config.yaml
d_model: 384
d_mlp: 1024
norm_eps: 1e-05
rope_fraction: 1.0
attn_scale: 0.0884
init: "normal"
init_std_o: 0.0
init_std_down: 0.0
optimizer: "muon_variant"
lr: 0.0113
decay_fraction: 0.779
steps: 10921
MLP neurons of a small language model. Each row is named by its layer, matrix (gate and up: input weights) and neuron, and shows model dimensions 48-239. Each number is 128 + 32 x the weight over its row's rms, rounded and kept within 0 to 255. Numbers have three digits each. A neuron's up and down rows have the sign that makes its largest values positive.
After each neuron's rows, "fires after" lists the tokens most often just before its 100 highest values on Wikipedia text that the model never trained on. A number after a token or word is its count.

L6.gate331:128060132173105137105147115193075120146147098154098126162136167157161139171149159121108111131168159119118144090175140074110160113076096113105164118121118089103121161168099107146189107151100160106098137099181144098133161094142083108185139122150066136126150143069108149155163151118106079186204179156114196137060111144154115099162083153161206157086094171084122115128136150141134172129156162166047146125127154061130086141097135127101081079149069126129122117157142130135103090147139118120150112109113104132095129145204154136140185105174118092111095152241121121085108196131158128056
L6.up331:144141102100129116110143148154140102106118116121161103126098126074159127142087093133114083149099167113102132191123132117158104152134140083073127141174058141138177120084096082052115116103112166132146149146109194120118087101109050089069140099165143088107070123104154111099161102111110157115097084156104117168139163146092165064125141135117150115211139148152102121136154160139060155048089168103173075138149152130146136130139112117105166133084144130141138160163166131136164166051114102140155139106101105091131214131131101174102148130147105093065130063188096169060118156119122106138
fires after: " |" 48, ")" 5, " (" 4

L5.gate483:136138160116101117068147123158156152163132182159091118071098130101129071072128108146116099115087119092129118126099144151107092115169107162095167117121141160110159174242073154125173114137121063140121140137056179110161142115104137116128168154182127096128109126161150113139158081102121123097144143139126172108062190112141133160132201102150153140117078127119137138091168132091090174150138056150142188095179120136114145118158171111150124118155206101116176110117083092130091075122081161039194072127130085111115133146137100120152123132111127158165154150098161145056161084119160169169
L5.up483:135135180106075088143077165146176193159187103114134167095126077147154174095131129083119085165152117155150172083105144104128119130145102153119118104113204154115131139151105106194123168190182070137104196082098173140154181172114169103157146073114124117127158140119157134108136096124152143110147136117127148138119136132094183160129084160158148162144127115100091145113159123094143115140135121142148079073197203097106146194125132139110080176152128179124103080119136087106081129132076175099162129128141125112113124147151158126118133074087132114089125135157126113106125115114112088065
fires after: " |" 50, "iang" 5, " 2000" 4

L6.gate348:163158166129175121118134092158084221159152182066086101086118146172098084164141104131116115145144157161143115080153133131065144155175119182164086124100053109132023153077110094171163136162127172117200103129157146110134111130114133172125111120144114172144065137156109126120138127152134074135167102105124199149091130137067126133108138132109156124089130172046152189133142143120140134153123150190162122116102124085159152148126146122139121196098128103135108173090115100117040135133111109129079096166130140128090127112130104135118099174158139179139148119152095141143127122117160128104
L6.up348:166195098139058099118044154065146104174131172121142156108162126165183109150131069089159162069126140196189149130111173161101120129099105120092117131118068156083102142078176135071136127147100155128095096102141129138123110096172098063133169108138110120159096176178115201139155156167161114131117090134114158137101065114108096086176168097117214153122161101139100095154141134191174132114146135150105074114103114129143169036170134093166146125084126095136130135166113134083097124176134142113119182066140107203144104123139094133140119057129138119099131145104152144115111138070139126098
fires after: " |" 46, ";" 7, "|" 4

L6.gate173:075117139101064098151166129090170110117159092140111104108192098119086114100121158156108178152101104144075122132114118120049152122141119101125130157152119125098125156101080156143091121120116163106140128077129115160145162119063138180128145161210089148121106077139169155117189129128101085124117133164099145112108185084110110158109175130157164121156105151166102127110202134106108122069146132124186101128097170119152134123157141124142129140145091153153139146102195132108079166086137152165171164122156113107131178112155137180174191059098112157148094112087110150121148097156164115095
L6.up173:133125144129182137139182088101152088168113156105146192125171148070122148150156079129081185091102119162096179131116151090072154128095198094155110116124076140096133155175100179132198111182154128131156174128173133119115128122158085167162129136134142077167117133107144153092157138144158152123122142080149113131160056129051129162134112183157170181148131136133136138192097117082147139143126159111132177127087130131126150194136104089173153099162113118069130125127142121126093138176109101116148123188144103140127151143110149160156143170128115116147099146090177151070093155096159142114
fires after: " on" 34, "On" 13, " |" 13, " On" 8, "|" 4

L5.gate710:085158151142056136116133057087152075156082164127194098135122107143138156175121134180094103172146204162105192130173152137085101092166156139174151088078099107144170083105099189110107109072117070091099051111148112090087161159117094097115144143101099191148167157141116125118145127127137105085148083126149114120119073119152111155054092155109128148084118100124147095138133086062082124137126129068065095129150154158086120082217125155098107100136116158202122143144125112094107155138107115144145192181090125151096118149126173100115138191142126118139108137086151072078085147125144110101
L5.up710:156171168177096079145151110111179155147136125146111134155133107116188191099118130145123117123094209127142139151099150115185107120084062154138153118155084125178128138161147129131114139129082213129088147176146103194038156107106146079132126152119141126135148110069144094143131140119164155152136143163150107117191116105138109109133142108102126112115143140120127132111114092135171170056167077129128064158123202148112140132147107116191121071148160165144075142139126159212128112128181133165142122166122163107159143168120144097128135139084175130141143081156131184208134077153093173147
fires after: " |" 56, "\n" 8, "|" 8

L6.gate898:115112109135088109084129150173166136154149089090152143102179114084128114097144109114116167075125109181140122089149128109133141152167132159075159143196090134103116100129115090111170096124121139132131088126145106113150121146159097178115154160201139114133141150075180089151178152133191111151117100091168137105206133093134143143132110127094137095173073158188170158162129154097052173150109065071145069145141153137174162119151132082140079069146084122129091143100123106141163170108135117155199107113136123150068087117099103165157110156100087149126140116105107132167177134156089137121
L6.up898:140222102116144120125168118142138146161081100086123129097112070134170123122097148090128139120097141150081189144154152110087117132111161101092132165090085144161141172175181152050135081160137161100129223107137117157090084143124117230110088161138141183084151150068135145141118168156137102129107161137130125110145177069115112176093125099198155142188111100134131178109104105162079094118127132127143124138210178141145149176161156180084106154115155135096160141130124123184101082131112148126138089166126132115118090166113151145111144186166176142137121167123072167104130105119107181117
fires after: " |" 30, " on" 27, "On" 12, " On" 6

L5.gate988:097098134136075140078158120102124131153169107083151123119136154100079135133109135085106180111064197111096153111149097121154193141132143111108225146111066167147149125132163105158101096121125197155134072095117070127150095085144151189074097114107155140138123095104129115182135124117099157143145098083170156143079131099090128089123142136090078057183102120124131110125141134127133140125170096098136108137136147132202142171178152116139175109134116130118101134111207109144062194148179150157164128119103145123107113168156117093122173136137105101105133108106187126115122144155088125140
L5.up988:134128145083093117104132068110153119154126100143187129119112156167100106111123105120060180083103129105095183161105145123081134078100120149144176148132088141112136160110141105135143166106160122094081137132148128093045167134150154196146131127125131105138197081054124189151130081132072131151128130117069121154108092101107152133128102094126137017130180173187110142123154157124120174106083133154113102097120141111114124157181081117137180120120135187059131127075145153086075210077087187158108168141107143173121214100100147103140121141090130098068130144177126101091099184130192132145
fires after: " |" 34, "-" 7, " on" 6, " the" 5, " until" 4

L5.gate5:175182151142094113192122162103141146084129085107170067041110118173118102085159176168095115123175151123140131146092118110126101127124082173130148137119144106122137133088132112120114160166164147118174150134105095237107152107108159164099105153161122120140126077047107140124137059141126140093141149101052153088063156176066128079135136088197122161104144121137159083176087105118104118146100101117104093139156105157140152118199161130123129181125104111090119199102100122145193141130174150078128137150094141135132088163120127188115093109112147148052134166169118105123144097156115144086
L5.up5:113144143100151120139173102115111178110161165163139144111161127058176129158140150156126170134052109184127152051081129103109122140139148090199106106114095117120122118145164096133140131179116120189132158102145093127179129116083131135217118142122101085117141091110129165172126141162126153128174125083079074153095144180194136139097116113076161132075173092133158143141117108156106063146180105048045142102164104139128116085171049158145117132133107034129151107132172145169153078097089137164112114132069065073109113111146164151092108139147150134132173084080123138078131095131126172146
fires after: " |" 38, " the" 7, " .2" 5, " .3" 4, " .4" 4

L6.gate917:107117159115060144110118109131088188120139174080203136163131083155114122135134135118128110114073155144151153138158111128098129151145150094149127128087144095119213177109149174122123127086116121052019097141122134128138125141145183146133149136134166139130116170083121129156109123160096164138158083129100103091152077172108108130083097191100113100130134141082113108168122135139135078094118099101093136126132168156105160071139166155148096150191141193116104173058179124094125113148113088189110069187126121158161060151143122118124141196170086134120146101119099161134116140117181128155
L6.up917:129065084185151194191040075137142172142188141139174080148125116118102170086119152110124145091140124113089147156072201168129109131106111124151156134134099108140099146082110123170081133102057114082115126155147139125149155110162130097079130126196096109123112098143116117154143074134154126148145121163100109134131141214132142111117109179126148146094159157187150159082115152092149116116196147109204110103161130113129113147094153157136128132157128095145111146122144087137147125136075061101147118104124184121172087081142063164118135180110146086121113135134085192120123110078153129134
fires after: " |" 51, "|" 8, ";" 4

L5.gate961:110109125180133154123175126126112099148141116065068108132123143143156086106142167109124099081120159111153198115078189109161080169206131119129134094118074080130112134133080133184174167102164134123162132090152157048145088094115124108084105148121118114200073094127143124111113091155185078139162105083124159135168099104149153162186114088159136108150095133101144077114161075104122091108126124084113182130171100128168116111154065123178193174151126106099147089103144127112144128111129086098123137118135083121152098136049109139134096149155112085088183116142102132129176153190119136134
L5.up961:132138150094139139118156129152136102183070173111099132124138147130148182102111073130132143151151170084162217128160117148103124122145130105153125107136125082113134118188119136144163117102100145046050114156126162148112136091099115132145146087112162124102132096199173115108165132098137125177154132087146097134146149171118136102135089102115154051085089093190090097134176081033101082172153077163094168122147124127154166138123120088182146120174163113153147112086083136089182155153132159077104188127128113170130149139092155142108039150091091146113156115149098062110142166174096119136
fires after: "\n" 34, "===" 9, " −" 7, "|" 5, "math" 5

L5.gate364:147109115147116161128139139141126146105174168123165106141054159138119126172154109119155107117113203162121141088167048208108144169130168123146184119107127075078134142181213143069161116163133144078133168143155079125113189195153129104149112134139132144136135095138148082118092103105146150143145130145072088081091080140073134115105100123125126163070116146137138129120135150111118186105143145085130176120180174122088124086111081074160150152140149176143138164120119095091114094165099151130118132090060094131172141151107165159133195164119083101111150107138143089181061114113165130189
L5.up364:109165140136115116182163052164086115095114105200146122099144110072098117098183181095065150146106117104134096053103093066102141153177133149118094130128113115152141142148120131072156083178155146073181158173124194134132162130101107098090141161194124148110175096205139185209083140133136179124108074154119137096181080158098072117092134127156092112127091115140180150130153114069149083096080094138170167093087162137075089070091121117153060135138099145132107102149129185121150101161106107142135144150096151126138092177125084127134106111144104104176100194126082136142174152179158111120
fires after: "|" 31, " |" 26, " =" 5, ":" 4

L5.gate86:104155186099111158105077101179166153075152104142122160130127166065147165139057113118144138133152154159167150056127123112168152091097114105201132111193175080192084143153096150111125135114147123130149118092122038169111105118147035153104088112121084129178184164068125141211173158118135079106144113140165191177100097154153121124081126131115089137159144128119120118152063133131162127166123151094079114180161121086153136087149122150129118105122114087107122126119088100089123183128128108180105076143116149196134112146140122115120147138139108123114115149131071163141144161143126102143
L5.up86:172030148136136132163120098144156105131108136134149094099120079147133076186114161168134054070153112158127172108130121162144181134068156133088057201106141153095126113084157169072173185120108092183110170075164161143149135141102162162183116084144123148090122160148086154110114118141114158154180100133138080185083140112131125139175121151143184162178056106161142066131141116130117111151154129121166125145062102138075103053097131146096139115114124127118100122101153127171095153093052099133094194107079149143110183112096158094121105155155082155072125049147124114170137092143143070186
fires after: " |" 26, "p," 17, "–" 8, " and" 8, " Smith," 4

L5.gate207:194092163118123133073202090141168086098113123112163142144071105104125129149130132131176121181105111168152209103077160109164131162123132155163142135116113115192136187094139134119145089110114131103194146087127148148080138188089149090173096140178101123110131123134155218156167151109105095109161092163139122144086071099112076098103117108159097156151094134077111141099190150127130116061140134175154071079128089160099113157159146116082158123077140146103133164123175115169138105158117077185079176129189155109171119161130136125120143148132104116142149111158159119122143134176182133076
L5.up207:189051193157132114076081116148080153118087094171143117152135068133061099129105152153139095086081112105117143132159172100111149163189195176125152153126058068141156135114106109154091083102107146152167154104110073127093071127099065182071122135139084138148081124089087134094137157117147154115173154118150105112111134178124078116168154111225083120158136120173099142077184148109154116140134127095097077116128133192117133107132129175129156100136128171106129079153106105110126173110117158161099141136136172130146120142106150101130144110123120078144117126181122207151077114114138078146
fires after: " Al" 27, " al" 16, " Abdul" 4, " el" 4

L6.gate361:150065121113103148113167086160105106123104119102135139121161145098091087094117114146057155088124152106145088121172120164126143152165095074170149156092157125154148163134131212132168124088100156151116075086162176091132145128106138190153163189174133126164102153066129118132060110154118102193152119124139090094134075128095103152116129099126146078135088120133091121115081146144115201137108139123123139123141091125108136122085173119101095130187098139089149234120143130135157175179115149104173148136129162156095157111116097057191121148123118195117173074130130188143098128119135201161
L6.up361:157142100106103179118106127179104131117144092171083135146136124137122122147100161154117121150154112105107103049093179088125140135172157101095201147110114088125135119101158082135145150166103186102143102115132111098131118145124108117165096117149156116142079166168163125092118130116192129116131134155184155186168139080118120129089128157149148110136152151126161130104130128108121149160132048078213086109125159164186135103111117148128192133087111150172150184093115081164099071131117145169144094116149142138099093094161206164092113092139078139104090134025154100089096148098073091153
fires after: " on" 48, "On" 24, " On" 10, " –" 5

L6.gate175:075126184140076129173134127097156183158115078145153156081145126121053128144122089157141105135077151109092141112112085145179127150159118150147138090158105131085102136060127098187108129194131144099095147062128075117100122080085147118115139171119120166146132144183152160146089165176184128161088094117155154145117109162092166131111166125119139142133183126120179149128079106125144100061135103106083100120143088104108105085152088102148123120126154153104083126119122121087101046146165136161223197127120185117063125096127123159123121088127121122179109097181129100128156093107145126149
L6.up175:119153137097080068174150173122204144153112100125156095124147151084110137138143120129219113098139159133128136143167116087104076163132116147134112160202071118111183114131132162121146164156093202136104097137117117068184135107118119115132161072231122159134114158218167141112110135152145092151128135111102157118092107178124095140048122157081181125117138105162155125114119121152146125172139121149070137146074164101157138096094115160158185118124150144101085143114144185124052102157103101071159086118134145106079139105126113150072187096166075117151090115107150091095130103153137159146
fires after: "y" 29, "man" 17, "|" 7, "O" 5, "ear" 4

L6.gate978:137139098089131160123049080146102046130210107174146139097104160147114147110102131096142149111160129118070138146144119113143147111136134100090128080092141171092069137099167153137137163104117092151173087105089158135117176180132112131172136048182152084124140125078084149179153080100115175203128092127114150165165078153083144119121149150153136201133127099145090104147123139097098123161119147139066171109124100128161114109052178169161092175096158159124154140097094167152140107122056110109139198111180189152185077124167123093102129147121115075201106136102146133126108139164124142166
L6.up978:180111150110161164081100149102101139131148110164139149130093126145115125126122133171133144094108166144110139137098106134147134128155172116129129147118145134121180124132147158018111122135144100132130141083085151087150143151078089107121087122123076184110053091139165034140099114145189118123075144129099147141101165153106104139159150146047093164138140163125142097122140120155087144110088113116019095114171186093146132133129130124130098118144092155142122143088055138117165050142072125127119102131134070068089107129101129142132180123107156116124115142137074139078185190088129135095
fires after: " |" 58, "|" 5

L6.gate810:144136153105067101106170111102135051098130165168138109072173141123108098130092183129132170140184091105154146107140121107176116101179069113140155092104145129115136080120143100112176168192127126132092108092117101179111160138060126143170121151160061123157128110124153159110151123087095095081158137100115067093158151149146182131082112127096140156146117162115139079136129182138127143062165128102129119187158142060106178169197158077077122101066069175122111136137163104125142135102037105104152092160111074141175122120124107133084114154136127073119096149113125137075144108117117170125
L6.up810:155110148129095126114084185162132163083146163095100145088083126176111142156111168138050133162159135102123078115111141141103116172156108103180093103159098108070094168094137154095087136089106127133118110119172148139142098126133158083114159142108128149122183080124163138105134179169105124109134092161061124126095074126164171144124092158139151045112144090135120086186133149150131138083143137188133106167174121162150116119126163140125159161074152143111119205149149171107180084194119084104128132046097119135147127133113139136156162119129175103168130098106148109055155137116082198169
fires after: " |" 65, "|---|---|---|" 6, "|---|---|" 5, " the" 4

L6.gate193:130100093106110154149101149125145160153082161118116168139158132124185099157139108165194105166055199161065108114146135091133164178146147138120144118129157147189092107169160137088170155126143108084066133178133141150117149169094140142057186170151112112143201172101109132116159126123115189140090130097176170054094134054101185136068151109118077128132133196131158070153160092158097164106123094185093094154107118108091106097160102091140094167110161176140115129167096120149096106141147076109134154101130112148167137062130093168103148155162127072134118154136138137159114085140161145147
L6.up193:097141119136179195144222121119153095097073052148145150104126147120142100154090131155096139110167100116101165135152139140097139106089168117151145189199165109094098126159093142114146130108163141128134153081146145050161099151141161127108161112173132183138157122137191131126175113133107108090190138126104167159107123133141147084085086163083143118102157142161096191167119077117149131099120156035137115168162137091159084177155083099106123103159116164120118129168112137102114153143143118149173097133184119099159140174206101144104131165115148184144074123098084113150065119066131093143
fires after: " |" 80, "|---|---|---|" 4

L5.gate1017:131112162105195117175123161131138165138075133125120130120106126074198131154148137108122088116153105138128100091140144109096122188090142186203194055105096145121123113176114162138139131146092108110110132146103115136164158130050131081136137143123114041176086110096113126119106148069096139159121115193143101133091105135084074139097138109064103155089109158136146119128121117130196117111117135070165133124096120141123168103192136115123103136137156116162093119095078135126152151170105102114156128149099109148142115180097124110145133161100084130152143177201181068103143082138125087175
L5.up1017:053146144180055107133126138183108098114154202075133139086117148113080135134111129119099173188160070146108124100112120114131170150188114129100139039112108164141130115130147186138106166195182164085145165125130109117139104133115161114091107152080130145145121105150136107154128081092108070141161102099107158076152160181181122184164110155114171107144152091118135102173163128132104148162146165105152121110145147147126172150159113099105103125106178144101154176110127127168156149125087054086124080132102192163119143105134146159102174135140128143113136045073089120113084122186187145133
fires after: " |" 51, "|" 20, ";" 5, " Top" 4

L5.gate582:135137104206086150074153149112151107102129115116105124165182090158189149164078190166113191130111169072144106091134120136113140141135151127129145118166096121108065139148159164188113197118134110070118107120107110127150116060086082126121126114082172105103096145142094147064109142108123163062143141122119133172078082094122136088109122143124103123140084169129139137136074114130087113100163171177098154151158111043189141145125096140122112157153193167120100154131125134124151092151132106209109078108167140124158094147134125125137158123166181196148128110196139170104117156131097102118
L5.up582:121121098143172099098143074164148159126107182128107145098109137098144144152166173070141109134131041100115123115121073167147153192121103137088095135090146153118135128154091174138121000153128102042174159122144169166139137127115073159095113117136095113142080137109118166149092135156117145103124062154124171163169207116122125073121094155082121131172108105154158091137142101081141140115124103084144079164185129182147155113093124112205124103110132101164133161113081117096099107055143168119137135136111141109186133116152114144113100122084085125093132191130195139119100148141150072069
fires after: " |" 63, "|---|---|---|" 6

L5.gate752:117140174117153088103120139151153113121093130114131159098112167152125089195186116152141119100055176181126176082091160180097103101183194115064150091078150114179134052178097106147160129076073192087117139109105096127195147182066155099109141149170123149119109149149169114093066143106158135144084076156135158121148150050145201105170072162166135108212135092145109141100174120090083117131145075121203079130107127118156129158097162088145143101128112112125137158126163153143120126172146100116053153066141119102075147112129077167118119107115154179131135146126083139096157145145171134160
L5.up752:167126189127163159071067122173152126139122154134132212152127126120149135149118110152090133105094139117165118108130134119143119066087088095084084163092106092134139075103149083156185102101135166107135184086135124128106092144178104137165127100177115095063151190147124179122089095127151139146140046118141173167155175085183166110160138098086159112099129114156094104086111121145091158129167100104177156146144141105170107115121111152175205093151154141166142156109171159171154111145094101118129166109108076122161086115146140147133141169051111177166106136130124166093180130126124156124
fires after: " on" 54, "On" 17, " On" 12

L5.gate644:134105110155132179162162140110164195085140133112141128124143128209142148065128142097134117185162204209164149084121132142138136135130172122154156119138078114148149086087152094127119087112177148088097130127106125167121098194084112123123113194163099136130150154138137109128103197146103099146137111122095167123142136130126114125133117110205118187131121081122157117084133109100100074091127135145143134124122108180082131113120160127089174144129131108142156054129128152049093102174085150181101127074097165143089143159163080160130136173087071138129150147141055071156093095152163144130
L5.up644:167140136088110094164122097114123109137143178124145144150104117143157161101128138175142128130155178160154141124064151131098164162124126097184109155126139120132157034149161163080130102129129145127067108110132171163128156131136071102087126085106169109098132163147094101106167128141088135193151086144113035092123145117118082133080153158156174158148067119147128179106119136095116090083149155131089100162154145152152171071051159175146121134154178158111114136152122053082096098110103098195141174124181141151113070109160082144055162214109119084149125146156163172197125111130139168114
fires after: "\n" 63, "|" 11, " Party" 5, "-" 4

L5.gate166:152138149137133080077167126151094103070093125089125130070159122066167132145139122178141056119119122176145188118094152071133075058088163093107066149093132093061180080161129088141192135109124143070122135153124129170107085098117168160169112100111134083081112137113125121135124113120115120096149170084162103124129108096113104117161128141140142156101110089126172122136092123116150102070093124104135111133147129124104121104115167154158143129173098121123114169145144074138085123095099132164062131157131076163110175101136191133086109130147133086113150134114101114104123157154188085183
L5.up166:140072149129128139142121103132127152107109164126198134091123159115223100094104162089161126096084124105148105096103082156068171102161125183111098114140161153117133167121145180148122130128072171138134143171128123134161113093131096168168179129150174109135126160113138135126113139137100164161185115139131099167106198137117148166154118114130094134087138162089103131161105092138138145082136135125109109159158124120174146103092123147172150118117039145172096133104135094114173106090073091126187106142152157116143080130115115173115085121083117158158146154140145134134104136129088093083
fires after: " |" 58, " 0;" 5

L6.gate546:136083126136093128151147125127141140145185136088146166138112104046141138162127125160076074142184103204130126100133107150143161118145126105069151079166092137109131127113113120118108146140131160168124141118145097127155141078105153146088131156095113109086101118118120058165159085090177106145098129152135100107117178143138116125093155107116130128226200137048105087183049089118137104134117152088122108122106127145144178148161119196102116141117122137130127135100166108119116162132055129105063142125090146164126097157129153167138128111141118143184128119121071125150095191149097136129
L6.up546:071102159148168181083150136154149142175164163073086084087158168072086126148175128089141109094203147162140173102148168145125125129148161106091143138135141101118109113151119108088136055139099098168113110160108140121110085088120138130128097129126158162089128070098092132170158096136088118182085116133159101158102120115191105137132187164129137132101112100113082115139104115134147140090086145132169113102159106191140156106139147172141085129134141123138132121174123139156126099121158150126134172172187100215132173113116091148175079171131070162146150095130101198142077155219146122152
fires after: " |" 33, " " 9, "–" 8, "as" 7

L6.gate461:107170133159126055168130092145162123140107143139069104114092132094050113155180143176104169154223133099138142078122154154104105112119124141089086171123143158171082136125097139122154113122075174102156184096045111119133178117130141046142123118181187123129119114117100170143098117175112103180113110113124093128171123164094140152076101143147157152097111121121063158137121131044129149059152085110091150171146134135141099093143099164107141169118216130116118117086081127118155057082117120110080148175103108064106157067129159109131090178117118138134153141108099160098086133140109120117
L6.up461:141120134113117152114133151103110125099156116109113162118119120154105096182085112118133150150169170179091058134132129127121078145207131172106138100154077127144146092120105150182163089093197137109061129137077085114110126152145198113078200118136097119079127123137051122176188099111118123143127109069138088156090097119106109160137122122064121179198159116139107130142075132128104140102145113122111147137135191132145131166098139082156144107127161153130086155175151098113167188146174158161078112124083172167056187148140112128135138098133077120195144117137107150129072144169087068052
fires after: " |" 42, "C" 11

L6.gate852:137095105088126117072130163167133164151100173104154124131151119074094178061121148071079013081092120154093060068120110138159130162129112164124104114133111096121166136135147134145173076112097147086166150117116100188098113134128087151090144201174131156138173156123098115158118145122116072139118137119122146192206097122165068159134145114162121109131094136137088134160164119089154147133117073051102091122121144107142143127123139147133144115097166112103149157160117114087129133189132230103160168166134135107132082191073080068168096141116108126144108117145143140134132139119119132131
L6.up852:165147097085144105154130170151126100130110091174163158085093098121141064139162170113147067140189149150143168196182095061169114116167134124137146224147103134165120138122098131143177121089147156118117133060145118137143120186089176086169128095117116136090092104175177155096091081137113169100125180119119163112106150099081119162143208150108148151098087138084140175128091147147126116124127122076131085070179125149088124085119083141138115067149151121160130155118146130146118122142104183116137157133154109083144189154136158205164144130109106158139158177141088177135168114113174165106
fires after: " |" 30, "-" 9, ":" 7, "|" 6, " –" 6

L5.gate985:228072129121158148087106163153110162108126122094047133096098133140144096134154106130104054107103146062144145144102132055108131136115186089086139127123107149082126132116099108120126157191118148136134141102188171121114099135123148142157119119140122143057169121094128068160160111090140137133130121143117149129152059146078169111058088128085214152104160075062129117094107189102177149107159113149147153128142099103115154088097141095155125153153166158139172198108123155155102094130122114101118150135170137082071087103142102120118116115180114149080162163092154098130093111081131124133
L5.up985:157073108153128130104113148229099152087099123086139091140124108077112121147100143143158085107101103155173135177143098049158089115113129181174116108118149145108120158165134114115137117199111129143109160140202142162117130120079058142126108099136098129068117137117126141092125076107159116109132152143158114133145170085128125108108066142126185137084114080087107130046127143142177098109081066145162164134109140118108172146118104170107099158158162150154155175132162142146076089121124147159111129131128118125111176083074094058150117148081077130140115147156141164137090158130123138074
fires after: " |" 25, " " 20, " votes" 15, " hold" 7, " Turnout" 5

L5.gate375:106125150126096122103130195175108143098158092067131121170173176101093110145139132184152085154158142072117173116179106145156118098093107078147140135077119101118199099157132112131119193113122149127141133162157129145130164167114097072177135162185117155122138132096144119131131168099077153154114165178142162164131102154151107089123124161049146114107080187164090117164109146130122161028103139105145114169078121134147168123145156178092098120103163198184072112121116124168148101135145115102042136168138164112116137156107157105119131108124127141107089136186120093118091107097171155149
L5.up375:132155101124120120103145105112085160123128118104140164166146173189102140163143048143147102131122115133151158125102067156158174095084113100156173125098165114130172161102123177135167090099118129112144105131104131137154089111147094050169087168143165171155117116120160122101116134144103129114128085122114158118177078133125101078119055111152177051091130166132121099202143125137158049035099153105097098142174134065133147107168161055124108151067165114173087181131054119136121123154111154107123182165130112112112115187127151105132081116153110133156082140152129100096146100123170120115
fires after: " |" 26, "-" 11, "\n" 9, " " 7, " 1" 6, " 2" 5

L5.gate112:074121152127125131144139107142125178113138132125109158104063121040127207105121129147072072101094091173104148172147156151138116117100129120142151106167091117134099113092112150062088135099154047140114149135115131129128121053108187072113114117195165158132081078079098103116126148111141141151086126165093132095108122168098156092083144186112110121114144183156162114130136192134102152145191164143162145157089160157157180118156071171174131219179046160099142150140123136096091137120095123165123159169111107146094173220182129100087086123091097150099151104126140114129191116143102122155
L5.up112:095139126150081138068133137126142101125135151151107076167048126131116077128203151037078114117134165108088122127183117091154030142117220118205133111116155116124137128157121109040130140142211106142136142100093103143122168156156086155148151183096107112166129147143165183078085114108137124176128091126144130138152140109145080099233114122127141102123135132127196068179111144083134105148113119097142115076129174101128089152107100131148194104123106153113113129139140154172145112095086117148119120104118105118149106181116141107152084124109118100043144118163149108127144167111091101107
fires after: " |" 33, "|" 21, " " 9, "-" 8, "7" 5

L5.gate560:137088137155073104143097163165089069111169120176139155157149133171116125126105129172149139162117162116070181114151144131079138150113170156096135100158147110173050130155074104147173120167124108150162111095107058155129153146134189193132192176166129050102141159141164144120172090136093120123138148104180127163171125166149080135109100173074109141069115112079142153151155121139146124153146154182090064127162055136122137163131144139213107123137090153119114116105149113118136135132110166164131150143091149173101079116110118101158091121172152127144148111119179157118111102125101124108
L5.up560:026107123128130099198146165120124142151153149160099157135065111149144110080157158145140123103154100140112146083098136132136065160112128133109167113083142144136144159136119104108159103142154105154093155188133163115158127119117097159098120148186104092109157131116134164039127121107112066166134140142131150149083126139173172154075143122152196111143083118087149140092112194140185130103181092117161106125133118118163153116178075048116124091163134183117156105120130126148071110124166081255119196077149096177148112133118096184128142077147105075118151113125082184136092074079042122108
fires after: " |" 36, " " 8, " L" 5, " votes" 4

L5.gate968:100124135118159077119133074161168098160110176114107131137149123061082149139125135164133109138076150133111121125108184109109155133153129094147170141098143134056098103159077111105085136158167110099098101079142200098112127082118065079107166078123138153166132127120114167127091140137082085165178100161165090133178166183155113082079111142142124063133172130095123082129121141164093121117160073081140140147109201117124140105098169145125121155206149114086135108123088054138149127161074111138110145149122112188123126122150126087114127143130118171163130119155128132083096145102175213160
L5.up968:075078164140101150115070118094061122117160171137092114082086110111144171166124130112130100171139117155157133112141130137188134181114137166128177124119119141076092179112160099224131110149095128038091146164114119139218117142159076149112125114112146128117136146092115120087131179119089158180119118109084146096090114129100100174084110128167122066122131118136170112127144174132126110118120117101128083154212177183121186153138158063158033168146097172177109098136119150153174127198117119154163160123109114145172133156135104129151087155159159119115129170132107161169079092142101109120
fires after: "|" 33, " |" 33, "\n" 5, "-" 5

L6.gate409:057116111128072168134149120139132098133142099140126160099138134141171132194114101134108167150124111181164150121128057131110121205073084122138125105099145147059102158067127077127173056114149101119098153149134162128099092122135111124129083143152132117137088109125121106150128074167211116101137117150113107115116173119110113146122140135132136151093116140171192144153169073097114079122156092111076093169129162129116087153125118102102207149172134128188166072183077120102166120116139191052114082118092145120145077154111160208112165100188120117108150120119102091193089155107089106111
L6.up409:141109167110185156145097136150157166128146100125060104164138150115136105132107102177092102111151074097137141142176151071079083080159161132168168130184117127151108157103180177116136120214131190164150128127107159138113133070105153105124093157061126138113074121152151131158101118150124131133179165098102164140123091164170140131143148213119146148118122087127124153119175133119165154118119114077126157101131225103179171106139156086099169105127122143078140122143154159092149150061062158094190115140112134128136114136116098128101134092147092139106079162123163158216132059133119067132
fires after: "|" 38, " |" 10, " Top" 9, " November" 5